From a checkpoint of a small transformer trained on Wikipedia: no biases in attention or MLP.
MLP neurons of a small language model. Each row is named by its layer, matrix (gate and up: input weights) and neuron, and shows model dimensions 0-127. Each number is 50 + 10 x the weight over its row's rms, rounded and kept within 0 to 99. A neuron's up and down rows have the sign that makes its largest values positive.
Before each neuron's rows, "fires in" lists the words (lower case) most often at its 100 highest values on Wikipedia text that the model never trained on.

fires in: "1997", "1999", "1996", "1998", "1994", "1995"
L3.gate72:60 44 60 26 39 57 68 60 53 53 35 57 66 44 43 46 27 45 61 39 47 47 40 52 48 55 45 39 55 57 30 71 58 37 48 46 30 40 42 51 60 52 60 64 56 29 51 51 38 39 42 46 45 49 44 46 44 42 53 31 41 48 39 45 64 56 69 51 63 37 52 32 47 52 29 54 67 70 36 50 44 29 28 47 38 51 41 64 39 40 65 32 37 37 34 41 43 52 57 53 54 49 45 55 50 48 49 32 50 68 36 39 54 53 41 44 42 50 39 46 58 51 46 41 62 46 56 44
L3.up72:62 41 56 57 50 56 56 65 31 54 40 41 60 50 13 36 40 52 55 57 47 42 57 52 67 42 57 44 55 63 50 49 49 42 55 65 50 46 44 42 46 51 70 57 53 20 56 51 67 59 60 54 30 55 58 61 53 44 49 45 53 54 37 59 34 34 68 58 61 35 59 39 60 39 41 41 50 50 66 54 52 37 48 60 55 58 43 70 49 51 47 65 59 49 55 61 36 56 43 60 52 47 55 37 48 57 47 54 58 46 47 62 44 45 64 53 50 57 48 47 49 44 60 37 60 39 57 48

fires in: "when", "both", "where", "while", "county", "with"
L11.gate172:48 39 44 44 69 53 41 60 50 61 43 70 49 47 56 49 48 50 63 69 15 68 67 51 42 45 65 63 31 45 54 53 36 55 51 60 47 56 42 48 38 45 54 41 47 48 59 40 46 43 42 51 54 63 38 57 48 52 55 50 41 61 35 69 54 50 64 67 44 52 46 58 52 53 40 51 60 66 52 46 52 49 33 39 60 51 42 38 46 57 62 44 37 51 50 46 71 45 49 49 61 53 52 59 42 42 44 50 56 51 65 39 36 62 53 39 50 44 71 52 59 41 45 49 48 53 69 68
L11.up172:33 29 50 62 42 43 51 39 63 56 46 57 45 47 58 43 53 60 63 39 39 56 33 66 50 60 42 36 63 55 46 47 41 41 43 61 42 37 57 55 55 52 34 59 53 52 60 48 55 35 50 54 31 27 62 51 62 48 45 63 63 60 67 47 69 43 45 47 60 53 54 50 53 42 65 30 50 45 30 47 43 60 39 39 39 62 75 43 53 47 56 49 58 32 61 57 71 40 48 30 42 57 44 39 52 55 37 44 47 48 53 65 45 72 43 46 45 49 58 34 63 51 36 53 47 68 51 45

fires in: "2009", "2008", "1997", "2004", "1996", "2002"
L3.gate247:49 27 42 47 43 59 50 34 46 32 32 41 35 48 46 53 54 54 39 45 46 49 46 51 38 46 51 56 47 65 41 57 45 35 63 65 49 46 45 51 42 51 64 38 48 35 47 46 61 46 50 45 48 57 45 47 42 60 40 47 64 49 63 34 46 43 60 54 81 41 46 26 60 34 47 54 43 46 34 53 49 36 42 49 38 43 56 47 73 48 60 46 35 56 61 39 32 47 53 58 64 44 71 55 42 52 51 59 77 55 73 46 51 56 58 55 37 55 32 39 64 61 55 52 44 58 61 57
L3.up247:43 42 49 54 27 46 46 58 53 31 35 36 44 52 48 47 54 49 48 43 55 40 56 53 41 50 46 53 51 51 47 55 47 42 56 63 36 47 54 43 63 48 62 67 52 45 38 55 57 45 72 55 46 49 65 55 56 59 53 63 48 45 44 42 36 45 68 63 42 57 61 32 56 43 22 45 44 39 37 40 51 51 47 36 46 51 46 52 54 38 46 50 44 62 64 52 45 57 45 55 34 26 42 46 42 46 46 48 71 55 54 71 55 30 47 68 68 50 50 28 46 49 38 53 32 54 52 55

fires in: "that"
L2.gate65:52 39 57 39 45 71 32 45 57 52 54 48 49 61 39 60 45 65 45 50 63 71 58 44 48 39 27 51 60 52 37 58 51 41 63 47 47 55 32 41 60 58 29 50 53 40 45 38 52 38 51 47 45 33 55 49 60 49 41 46 41 58 51 58 35 35 52 24 32 56 48 59 55 48 42 74 36 61 62 46 40 36 45 49 39 32 41 35 34 49 63 52 35 68 64 44 58 38 39 65 42 45 52 26 58 68 57 51 39 46 53 34 38 55 31 46 52 38 46 43 62 50 41 59 53 48 56 49
L2.up65:52 54 40 52 61 42 57 37 53 63 34 60 45 51 50 44 41 54 50 46 42 64 39 38 49 62 51 39 38 46 60 61 71 41 42 66 40 52 60 58 48 51 53 51 34 71 62 41 44 51 27 31 54 45 62 57 52 47 57 48 52 44 49 41 60 67 31 55 57 34 45 55 56 57 54 52 50 39 55 47 50 57 49 37 49 50 49 47 53 49 44 54 61 43 47 47 57 67 54 57 62 48 44 56 55 60 57 33 71 63 43 40 49 47 53 50 41 50 30 57 37 37 45 65 61 53 37 56

fires in: "second", "red", "northern", "regular", "not", "third"
L10.gate44:29 34 48 58 48 55 40 50 49 47 42 59 61 44 57 51 47 65 49 46 65 41 57 35 48 60 33 47 49 49 63 57 59 54 55 59 39 50 40 52 50 33 36 46 59 50 25 50 64 40 57 51 55 38 40 54 40 64 61 58 43 56 56 51 52 39 60 54 51 58 42 53 70 29 35 63 43 44 58 41 49 61 49 60 33 50 31 51 53 67 42 31 72 49 45 47 50 57 36 70 43 44 43 43 49 50 55 42 42 61 38 34 41 45 59 65 44 49 55 65 47 49 54 39 37 40 53 51
L10.up44:58 43 64 44 44 51 66 55 66 36 49 62 48 67 44 59 21 45 61 51 49 64 45 60 36 48 50 61 63 50 69 65 65 31 48 34 54 63 39 54 54 48 48 42 54 63 39 48 70 24 47 62 49 43 36 45 45 61 48 49 44 50 42 43 40 62 59 45 39 61 58 51 65 43 29 51 45 42 42 52 39 56 39 61 59 47 54 61 34 52 41 38 48 39 46 48 44 48 29 57 47 55 47 45 41 53 46 52 54 38 74 56 25 51 59 32 54 47 58 59 51 44 40 52 50 50 50 47

fires in: "after", "when", "during", "while"
L7.gate274:55 21 49 50 65 40 62 41 46 62 37 47 56 28 55 52 24 61 58 40 46 68 58 59 60 68 57 63 33 47 39 52 50 59 34 45 39 62 48 46 35 41 65 62 52 43 55 34 53 65 46 27 47 47 52 63 53 51 62 60 47 48 52 40 64 37 40 44 59 44 59 48 40 60 50 43 55 47 43 38 53 68 31 56 45 47 60 47 47 52 48 56 65 69 66 42 62 46 49 59 57 50 42 51 47 53 48 67 44 44 56 37 47 48 47 42 35 54 51 54 62 39 53 54 44 68 48 42
L7.up274:53 49 46 57 48 59 55 56 54 58 62 62 51 47 47 49 49 55 53 47 49 54 52 57 40 47 57 40 53 55 58 54 59 32 63 46 56 36 45 42 50 54 56 56 56 42 46 35 58 40 40 42 50 56 57 34 58 55 58 57 50 43 41 77 56 46 48 53 38 50 45 54 57 52 55 32 34 55 36 47 39 67 52 50 49 69 53 61 43 61 58 55 45 27 53 40 46 51 44 47 52 51 46 39 65 43 42 38 47 48 59 70 67 62 55 32 65 43 40 41 66 69 39 57 53 68 73 69

fires in: "after", "before"
L2.gate247:48 41 42 38 58 58 44 48 47 52 43 46 42 45 43 55 49 55 61 53 52 49 45 58 41 42 63 50 37 48 33 52 38 47 47 44 35 49 42 41 65 28 55 49 46 28 44 49 68 48 51 38 76 36 50 45 51 51 51 59 60 56 38 39 60 32 48 55 72 61 64 42 35 38 53 45 53 55 54 45 51 62 55 46 61 59 72 62 44 27 59 49 59 40 49 48 63 23 56 63 72 29 52 69 43 43 39 58 45 45 61 42 42 62 44 53 50 49 57 47 46 44 38 36 31 62 56 63
L2.up247:52 45 32 63 60 62 39 54 38 60 42 52 33 51 48 54 63 73 56 56 44 48 41 61 47 41 68 50 40 56 39 50 45 54 48 57 42 41 37 42 63 37 44 53 55 32 38 46 55 68 47 33 64 45 53 54 53 45 52 59 66 59 53 46 64 44 40 49 68 58 48 53 42 49 64 40 44 58 55 40 47 60 45 54 54 67 58 50 41 38 52 61 58 33 53 44 49 36 54 63 63 36 46 67 50 49 40 54 41 41 58 50 48 62 45 52 47 46 49 50 44 46 32 37 31 71 58 72

fires in: "by", "before", "after", "that", "when", "plus"
L19.gate30:49 53 28 55 56 56 45 37 40 41 45 58 53 52 47 63 54 42 73 55 48 56 55 40 57 53 68 52 45 47 38 50 47 68 44 48 51 61 59 63 55 58 40 42 43 36 66 51 36 51 42 54 61 53 53 47 43 49 39 47 50 54 56 35 56 52 43 45 65 45 36 46 57 55 33 63 64 52 39 39 64 40 46 52 42 65 59 46 52 54 55 43 52 61 43 38 70 36 65 49 79 48 40 75 56 58 56 56 39 38 42 53 50 51 51 66 44 46 48 43 48 58 24 42 48 72 43 61
L19.up30:53 34 45 53 36 54 63 55 43 47 58 54 49 51 55 54 72 64 56 54 49 52 28 50 52 45 53 41 39 73 52 50 41 51 60 49 55 48 53 48 54 54 46 54 45 54 48 30 35 51 37 43 47 59 52 36 39 51 42 49 65 38 40 33 66 58 49 55 50 54 37 60 53 67 44 65 55 64 52 32 68 49 46 28 61 58 41 42 53 38 78 46 34 37 58 37 65 37 56 38 65 63 39 55 50 55 57 46 47 59 52 58 39 58 48 42 56 68 38 52 35 47 34 57 56 58 16 62

fires in: "first", "final", "regular", "second", "only"
L8.gate7:57 59 49 49 52 54 61 50 47 48 39 49 37 43 35 34 52 51 61 49 53 57 51 59 44 53 29 56 49 45 44 60 58 55 46 52 40 33 57 37 28 34 34 50 55 37 33 43 39 38 43 45 49 46 48 56 30 43 53 50 56 53 63 53 50 47 33 70 26 37 36 23 61 47 50 38 38 31 44 55 52 55 31 63 57 44 40 64 57 57 44 63 59 53 56 56 58 59 51 63 45 63 40 44 52 45 66 43 56 47 62 42 48 58 46 64 50 63 52 49 34 60 58 49 38 57 56 60
L8.up7:45 48 47 41 50 36 54 52 58 57 34 56 55 67 43 56 48 41 32 56 41 56 48 50 52 58 61 63 56 34 56 63 56 27 42 45 58 50 59 61 53 45 48 56 37 67 39 40 53 49 64 59 22 55 61 51 40 56 45 41 46 64 51 68 36 57 66 59 32 45 50 51 50 36 49 48 35 55 39 39 62 58 53 46 44 45 31 54 34 34 55 50 45 45 63 49 71 62 46 49 63 58 50 51 53 43 67 50 48 55 35 56 65 39 65 39 43 57 64 49 44 68 65 66 64 36 54 44

fires in: "that"
L2.gate152:64 27 41 54 41 34 35 43 38 41 59 28 47 46 40 58 43 62 52 64 52 68 51 36 57 56 52 52 41 47 44 36 52 34 26 52 46 34 59 41 46 45 43 45 36 78 54 48 56 35 55 62 47 37 52 56 40 48 38 54 68 49 44 40 51 50 54 31 27 60 67 40 48 47 45 53 25 55 42 49 23 54 42 44 44 49 42 53 42 38 61 59 48 53 41 54 61 44 57 57 53 61 44 54 45 67 69 55 47 57 41 42 53 52 31 50 60 45 59 54 40 52 53 65 51 57 47 51
L2.up152:61 32 36 58 41 35 40 50 46 39 49 37 49 54 49 64 54 64 57 84 50 63 46 37 53 62 46 51 42 47 51 39 61 38 33 49 48 34 71 41 45 49 34 45 31 67 47 42 70 46 48 54 52 49 50 66 44 56 42 56 70 50 46 39 58 47 55 43 36 69 58 37 56 61 61 56 31 58 42 48 40 60 40 31 43 56 46 53 53 29 64 71 56 53 41 61 55 35 45 62 51 64 54 49 44 47 54 48 64 64 48 49 53 44 32 42 57 52 57 42 41 57 50 64 47 47 49 56

fires in: "1999", "1990", "1997", "18", "1994", "1996"
L2.gate90:58 49 48 32 40 50 61 37 65 50 37 28 45 43 50 53 35 45 59 53 45 47 32 61 54 65 41 45 40 57 29 63 42 49 37 58 49 71 64 43 53 53 49 44 49 42 55 67 53 35 55 63 43 45 47 44 46 68 54 52 43 64 30 39 39 48 72 40 44 42 53 51 45 44 41 62 32 31 44 47 54 43 61 45 47 27 41 60 43 56 54 36 46 48 66 18 48 41 61 53 59 57 33 42 56 42 29 69 58 41 58 54 32 53 44 34 53 61 40 63 50 56 40 47 65 44 51 37
L2.up90:46 47 44 53 49 50 45 64 55 43 51 44 58 53 54 39 53 41 55 51 46 37 38 58 57 38 54 43 44 52 36 52 43 48 39 65 58 45 38 39 60 65 63 47 64 46 61 63 60 45 69 43 37 50 35 49 53 68 52 68 43 54 35 44 26 41 56 52 35 61 46 49 56 58 26 55 35 41 49 41 55 56 72 51 56 39 40 65 55 38 41 51 43 49 60 48 62 49 48 40 46 47 45 43 57 52 42 59 45 44 60 52 47 41 39 25 66 55 49 47 56 39 64 38 56 48 44 42

fires in: "that"
L2.gate93:58 38 52 44 57 44 33 34 64 55 42 54 36 43 58 61 45 69 49 43 33 61 56 44 45 54 39 44 44 48 45 50 59 39 52 56 31 55 54 51 40 55 38 50 27 63 56 36 50 56 39 36 51 44 63 50 61 59 52 46 55 53 33 48 33 39 40 41 48 51 61 41 75 51 67 59 38 49 54 48 36 48 59 28 35 48 41 59 47 42 58 64 45 56 62 52 57 49 58 75 62 59 47 47 57 56 71 42 57 63 55 36 45 48 38 41 40 45 38 50 45 25 34 62 63 48 44 47
L2.up93:66 38 56 45 53 44 37 34 61 58 43 47 43 47 51 58 46 68 50 43 38 63 49 48 47 53 42 45 46 56 43 49 55 32 59 50 27 55 55 54 43 54 35 47 30 64 54 44 47 53 39 45 53 40 67 49 60 55 50 45 56 50 31 46 28 37 44 42 50 52 56 44 73 59 65 66 37 50 58 45 34 48 57 28 33 48 44 57 43 44 61 58 47 55 71 51 63 45 56 72 62 58 52 51 60 62 71 38 51 60 57 31 42 52 29 45 41 44 40 43 46 30 31 57 65 51 50 48